From a checkpoint of a small transformer trained on Wikipedia.
Size: 12 layers, width 768, MLP 1536 GeGLU, vocabulary 44134, 105M parameters.
Training: 838M tokens, 6391 steps.
MLP neurons of a small language model. Each row is named by its layer, matrix (down: output weights) and neuron, and shows model dimensions 160-415. Each number is 128 + 24 x the weight over its row's rms, rounded and kept within 0 to 255. Numbers have three digits each. A neuron's up and down rows have the sign that makes its largest values positive.
After each neuron's rows, "raises" lists the tokens whose logits its output raises most directly, leaving later layers aside.

L2.down247:146102118098179125125105157124141130117132103163084110105106112135134137147142130118132156099130124115145139151161110173126085143115142171126142138098123111116122136145165130132125150136116127129152123146111157110109124141136109127106097119096121122132129141147123142080112123147095110077103161184123143124135156111142162078122156143109139113120118141178093147086122128123093127141168145079153139129112103152135106106105104136149080125154123154119139126119154144105114129173143140124132077120139076105074086131162117118143129118146083158132151125126126129144148156094094124137124110113126137155151099137123112137118124127123134120113124151158113137125166149162116104156165125135123133111122147071124109168068166136144117091135096131090145149091099149180103161129120119
raises: " who", " whose", " aged", " whom", " those"

L7.down228:146139087142094129120090049176116085116138133126127107125122150140113135148139154130095138090182159077117134106145118132114106142094080139155135143143110152153138152089092092082129080141109106150141125114172131135116134152110130120128163166181144158102169051115170111178150104149112164130111123084114107151131133132119105102089111137116114094107127181153142095138142121132145147195107179131144148105138085127106115121136152134148126097095151164058095104148114111110154143131114107131093157116145153127084125129134145200129098122121142114126168071117124107117117123168172171152145150098150169091142107161157150147165138118139119130158137171096139143121143126112141115120124107130087120099127121116129092163111080120171133115122116172104119162102096126135152133112135122
raises: " 2015", " 2016", " 2023", " 2013", " 2022"

L7.down667:126145139155136060127093128096091152125092160175124110143098134167121113148162040107156107144123132123091149117134103117137127116102152078102122121101120099097121103135124150141095141128119134101135090112129161104168117124133148129164100131133088153120115138133142117121147151127105105089114137165084106106165115116163140147109139180127113124144074142135132136088077149102112098112123121123141149132076113132137106142150139111137141134099119156110167155127133122131147109162113092154158151153147134085110103136095123150110115115119111145122140117156099107149109135125127133130150168119123097101085125115113126156128100119196113102135152117117120108112114102119124097157135152150156071123138174148189131142091093112151080082119138118162170124116147139170147173138112104
raises: " who", " using", " living", " seeking", " doing"

L2.down1195:096154134125131089104151128107113098177119155093144082123113140158138150096107118093139118139134127100101167149101124134135152152166140126153129082106108155157128119131114186101148150130139122136105097125111198140145151137079101127122123145138119123139157108119084107098094087128139128106109116104143096113145062145113098136109118130109107105123128148156131128125154130102119119112136130168117123108089093132146139155149126143051064113114164117109127135126168109078099093160117140126133145122168129100099145141144147159156130133170092142157153064145146166103093124140085082119113074127093128132095142169133116117133166129131138171140097127115142097178114096143120084108089145109157106146193110152134099136145109139156134152119152099140122106144138110152136118125123104
raises: " War,", " police,", "ones,", " Church,", "ime,"

L6.down1458:105138111163101129105144114091135101108112113144151138118091202166085135134168115105141110099119161125124106104102138112109162139139101155106147112129163154132111122107149150131120133124144114164158151144131083174079120114135099124157147129114167151125113133097181109144124114141101154089168119115152123140136089162158099103113088098164118156114129090151093105128170117103134122132131109135150104131118121164163143108102133108130141127128101131113157148104117150171101115119151156129153170131113139165126102101137160094132111139173076145136087124175127176144124111128156136150113102136133121122156110127138142149087147130138113180097115121122091147164136133089138141123110155167146160146114121086095118144135107120125110096100120093104150181100131156126153130133097125
raises: " board", " November", " December", " January", " February"

L7.down465:122126095097127134114103126114096144122124119110154119137153112156134148167065090127138093143129100080082111126090104142179100090090129100153095133131104130140159164099165137141141138143132100147119178147129095152142116138152119100101125147097088157153139128147108120120141149138140172137119179132125142147109086133100159135125049179129098154162134166122149124113102113154140128159158150111113084122113118150156112073068150136119145119142119157098118114101164120084137141084109139124134157127117110135152104113144139119096126164102125131150176109141096147129131089105153106143130146093135131150106138135124105110130084134114148121137176117122141154133150081156113122080116093118132125134084159103128104125142164116112158134154087134124123139147108123150113118096166099
raises: "|", "Source:", " Carl", "C", " also=="

L7.down776:103135117134098148142123158152109127096113127125159137165162130164075152171128110148167100150149102118165149137119158144133154128147152135122126149151149148160135135152104071113118121128157117121129110124125165164078097116156117165141152076159132117112115141137156125093095109181127131129116133087084150142131114169113109153084220090166133099146107146157118131130104163157111120181115154137098145173104117173111132157142108120146152125133104114123125114138125114141127157076121157111104128167141137109110128106141103149168144123147163155177177135129134153134130117129119130112133155128139156121109122140101151151147120140081118109158153135178119191167151133122135105140143139121120107124127121144110167100140099134108114142158127128136139138103125163148077153142153124
raises: "ing", " of", " into", "ered", "ers,"

L7.down1037:154133127093142098114121062130122153146137110132094159113093145100098132145145139142125142150126125113111119113113158136113119096114149128130142108160109119098168107124136160130148104113130106103086108143089105128076072075101138137159145130122108116119166095138156162101165090157191141173170188166122112148102144131146127076102105132106111140133078141117141111137092103091150080122155133147107081151090102185182091149164096161122131132104128102176119140142128170120150131088140149160112153140131155098116087094134125119143169117143108138130087163161172169126133099161104083134117152123131146155116144148144101098081127132180154140105118149116110127106135074125107131130143118130153149144148125108089151113120131148125153149132140108170073109138103114066107124120120145
raises: "nes", "ton,", "ues", "les.", "ry."

L6.down594:132162133127120138124134081110112136129163103130079120128125163065084117094129162109164124114119096112109116152112155123119140121122116158111117127114133125114082109128166088112097125137132133153117151128139086113165118150133142141119100123143113096192152132070116148124132124104097179166108134080102148145113166142130090141127125152115130135146138135131104071109115157155136188141146144112108161132113155176113100142111123131153173148114125131143086160155125120137165157144148080122110134082149127131111136133138170115147150147142123134129153107111174150095112118109124123136124161147105132140142161061118156116130108132155146144161096080134099135162148104124138155134160105098148146113151121078118175126129107082142109097077138102084095167100139099116135120123128100
raises: " investig", " judge", " Attorney", " arrest", " arrested"

L3.down443:128128110114184134112124137140109137117122144120138135170085112133137108143128119120132076104122143150154127136146123122111160106113073142105162143122087112148124111117147150155116160076127163162122162103167149082179122124119127138132124130116140098183126135136145139119113115178136136145123118113098104135134144102132120128146140077094148094144115112133142148149127142103127079139101119161111126100091108082116132142105149134155118123121157115105144110132129113136091143141149086147117114109126151104138093151152168100120132107089111093162150111123110130126125122089149162150111156129115139130117092129185082107126091156126141144136122120129130107099182139113152159122128111153135118124112125084110179146113107116139153094151123126104132122130149169130141129116175110
raises: "s'", "s", ",", "ented", "se"

L6.down1165:143108150136101135099137235135129114101108092134146106111141094123158138110151149134095125133139159142120084145139098164155119122131104116110102144092108109100129124118149154154136105140139137147101145142114138148107098146117136132088123113126148157129058123141166127149127103096155121102135089158106145131163131105116121147145120128125131098106099138128098121153113142129103129136120154083150156113152132085147167186123096093152107124105144151102061136143123106179117133161143168113110155118140115150131127142146177122135143137107135108141156163101148114096131094109101110143094142113108117085119145178106150105117143097138150118098135119158156122101088157130141084089097137138085115084116130119140146118107131137131135144129140087119127153136153149142130102127113156
raises: "ed.", "ed,", "ed", "ors", " December"

L2.down540:090130149148160137132112142096101153122123155144134168189111120132111174167114106123130158122159128127143153177138130105148180104157122157117151079134125164117122100190110119109096114131135133129113104165103140156132107123106093140143113180109112146127126160123134082079139103112099150091123101124104094120106150136172120144126129103143130159158128117119103118148116119162121123137183155122136082114108130162134151128108129082158133109126119167104134138125187141096147146105113169148102108149160128103130101108101148120139135162139081157148119118142122163163125132117120138133101122101121129112134155141149153179068075124127111134131130122100137107149157122147126143133129121119150141127143177108159079159098110106154147118122147093114172118119120143159150111130127104
raises: " whom", " who", " which", " the", " where"

L7.down979:110139134147115119133103156086143166178120150126120121150190131125114165114135118130148158138088135118145152090123117125097153180145066140142114115135154155137149126137142134126146159144101100109143108132128118181111110153155140155128126169131114136107096163128083126117106126105130104129122105108119109114130131161153124105110128148114103153158123130122101106124147104135094136112100099071070119106139103124116105123111165111139157120113125163167144158109110142138131086121070087124062145106125161115129160112130071141138134144145123120149127150121148120144126124169119207154150147122198109155143107125149158109131113116168126126102141156157150091112146102143105094135175112140128113133150134118150149084169129146099169114140127144132103127144157157115108144127107128
raises: "que", "ous", "ic", "hes", "ome"

L6.down131:106140120104175147102131100149118131134087137117083152096118125110094164094097110134132126162107115100140159091120099119158151107131148130129117124165129104115169089117106121110105184124129121159142145095143125109119139088159149112161105118126106119092160115137153080131109190167108150138145128087110122166152112114144149120127118120163156115137105147110127134118122160127139091106126110105107152125127152107114139197111113124136122131146110159156125113157136109105112125150134071191144118113101140099087129107139140139116106118142152140128095129140126158165163167155143101123093165158117112096142177114136104169113125130086141143081182134121127123115123138143132109089160113158135164146178145158153076125097124105114090110122088123134177140133132109112135127088159126
raises: "lav", "pp", "chn", "ン", "pping"

L7.down1261:110098107114163163119136145125140092150177135171149116125120148138148132135114130088121123110147153178119109125141144111155119110143145132093153110103110107179127171126145117131086147114170094103153133149171175147146162141073152141125141103146106145114160153143128146133177063111108083101121150155088141114107134162121120117105129147150142117160130099160120116171144141120151111100128118151119130121099116071102106100108153149116135135165106109133099162104123089126132081121142108136139161152171126084100135122105142085124146121136114124104156113092128131138112132128134152160139135076153103127116114124090141115104130129092101131107137099143158136155128136118119099097127150162105096130107140128129167113119155131142108146164156124083142125172125131075144147160126148
raises: " '", " \"", " being", " having", " \"c"

L2.down344:117168147114075070130097137151120161152165134127072115097159088189159131136145057117142088121105115162148103210106104149146122128110120129093128109149121139143125118081161142129110109070181135126139133122085130135105135113117127084145152139132129104166061112168108108129132138145161128153138126142107124158166106113146130117094114114174179101175098105137143093107167136129124060130144116158131131125097113122111092072125121106145143094167101109176150142133126119130087135144151127127072086120122128135117135105120108123091128125127152095145105144121122140131131140115144129102102134103164094156140160113101124076184074117084166153170109157151157150140111114136142098110074136126160119143114122161121106105141155151136167137112182146133147147130107156148176129136159119
raises: "ter,", " also", " into", " about", " close"

L7.down252:148149146107092099166139149139153174109138152100122141123126121155156107125125107149160112124149134128150104108106084138113180109140132128120130166118122109133087116128153153145143139134082132166107124064107118116154144113129091129136163120122151113170126181080112135117110145109159120132112116093125107101119122153119133147153155108118115122167160141136170123130150135141116120175091159142127122160122130117149183084107102145110124091116103111087101099143155174140162117128110152127131145148107135119083111139133120117120096136135103126123139124114159121137129151124114115091102111131118120117161154132112129120112189157101076088116145147127123149141083135074128100111113162098130159131125134115105147141135137140106160136077150134142123134107132128127108198093117115
raises: "s,", " algorithms", " algorithm", "s.", " analysis"

L3.down563:110062097150115084102097097130146128143085114120146114117093149133108122142188129158174122149181144135169110123058112152122093145110139118137098151125124102124091101109134169112138117107111125153152100100158133120107107142149128099139114149156131122156139145123161110153126144145115098102108109166145097120131150140107127105124123167149155123105171150142160124134086129110102082112118157120076099140111094142140116109139103134173159133099141126121156099112113163119131155115093143114118146153113117136150147132160144170094117096116123122125094163129135130127137126137085153135114136158111126133117098107127093082169132149109089151163133119147105102088144079108113190119107124112120134075090119116090120152125098112157155100161148116117118101135096157122087146137106124
raises: "ises", "ising", "rative", "ised", "ious"

L2.down397:132153151094136162154115141149136149068161152121159112140145138158138138169148102134145160087146115143129129120144168125116122083134161131151097120112181143122104142117094174116150159151092075142110130163136108148113137114128140102126130121143166147143107169157110154073113180137162116138125097115125141148176142137161157131112130149082099115124105137119136140158090141134154094091117098143089132076129106143123118104145103160123182166147087139145119121128132127117146197164120157104129131118117119139120152143132117096103115123104136089131163141152090082153148149165131143145120138138104154123170081121150107097102118147132147134163127116127155100156077164114125139133111128112122133130112124141148127155128159112123111152179139130161149168164112102154103137124131124
raises: " by", " after", "edes", "ous", "ice"

L7.down1329:170127131135146119112130162108101107128140163114182130154142125138104144099142132145093162113157158122136124143160171181067126159141124132158104154118167090100126123100126111141124145145149131141065125146157133122166092112087093107161133092125126109150127096159084113110095096158142088106128136101106081150103112122135154180142139111106097147138172098116138113112114157162182131123110114109117139155144135065177129112098138118157105120148152083134107115109141128157112168158170170107101160130128144152164146139155095141147130148122131182128142125099120094173116145156111132113123141125160094122175172113131116121153143175131128113168140111099121147073098114137101115148121077167119127109090149140127133145144099144104107126155141119121129119094137121166145149149111129
raises: "ing", "ing:", "ing,", "ing.", "–10]"

L2.down635:155103093131113149142153134098134119191122156150137096109121125102116085122150132134096124100109125139122147153108133123135118173111142119145114132147112142105144139123130160092116102136194166110116117147104172157169155144079121083120122179126178129139125146130096125117108109140145130136139131115140129140112141143090122208160156138110095126139155160114067117108134133131123156152133138146139146132130112118139133152118056154073127132093132135120178091125143146161063144152144109118159146170137128135124149120137094104094129120125119158170159141123114150128116103117061123124132103137110122170106153144135073102106099127171128157091105148180143124134116134139128132125108142149127133116150096142147171159103141136118096153061145132130140179135113095140082113153169135
raises: " Province:", "est,", "ey,", ",", " father,"

L2.down337:190130121103126173134188116104115176181121132115159126092136114148119134096156166114115104131135135118109110176125126109099120127090201126102159117110153153112144137115185046119131134180114169104116160107172160156147122134116156123116120159140166147141150119110142099159084158122128091116131109130119163173097145149109127138096116068129116137133109094105144126115119136112134090098140122140138140166140119137143173098127151075123105207095138108124188161155157124155084094117112120115121125133100077137142115151125162106141148142116142120157091156144117147110110135146123119145100121185137158143080137112170112131143122133160168133112103162141135123128154078139152156108148127093163123078127155152089105145087116143135095130114152109108162171166147166119101102131131159
raises: " stars", "==Cast==", "play", " zone:", " starring"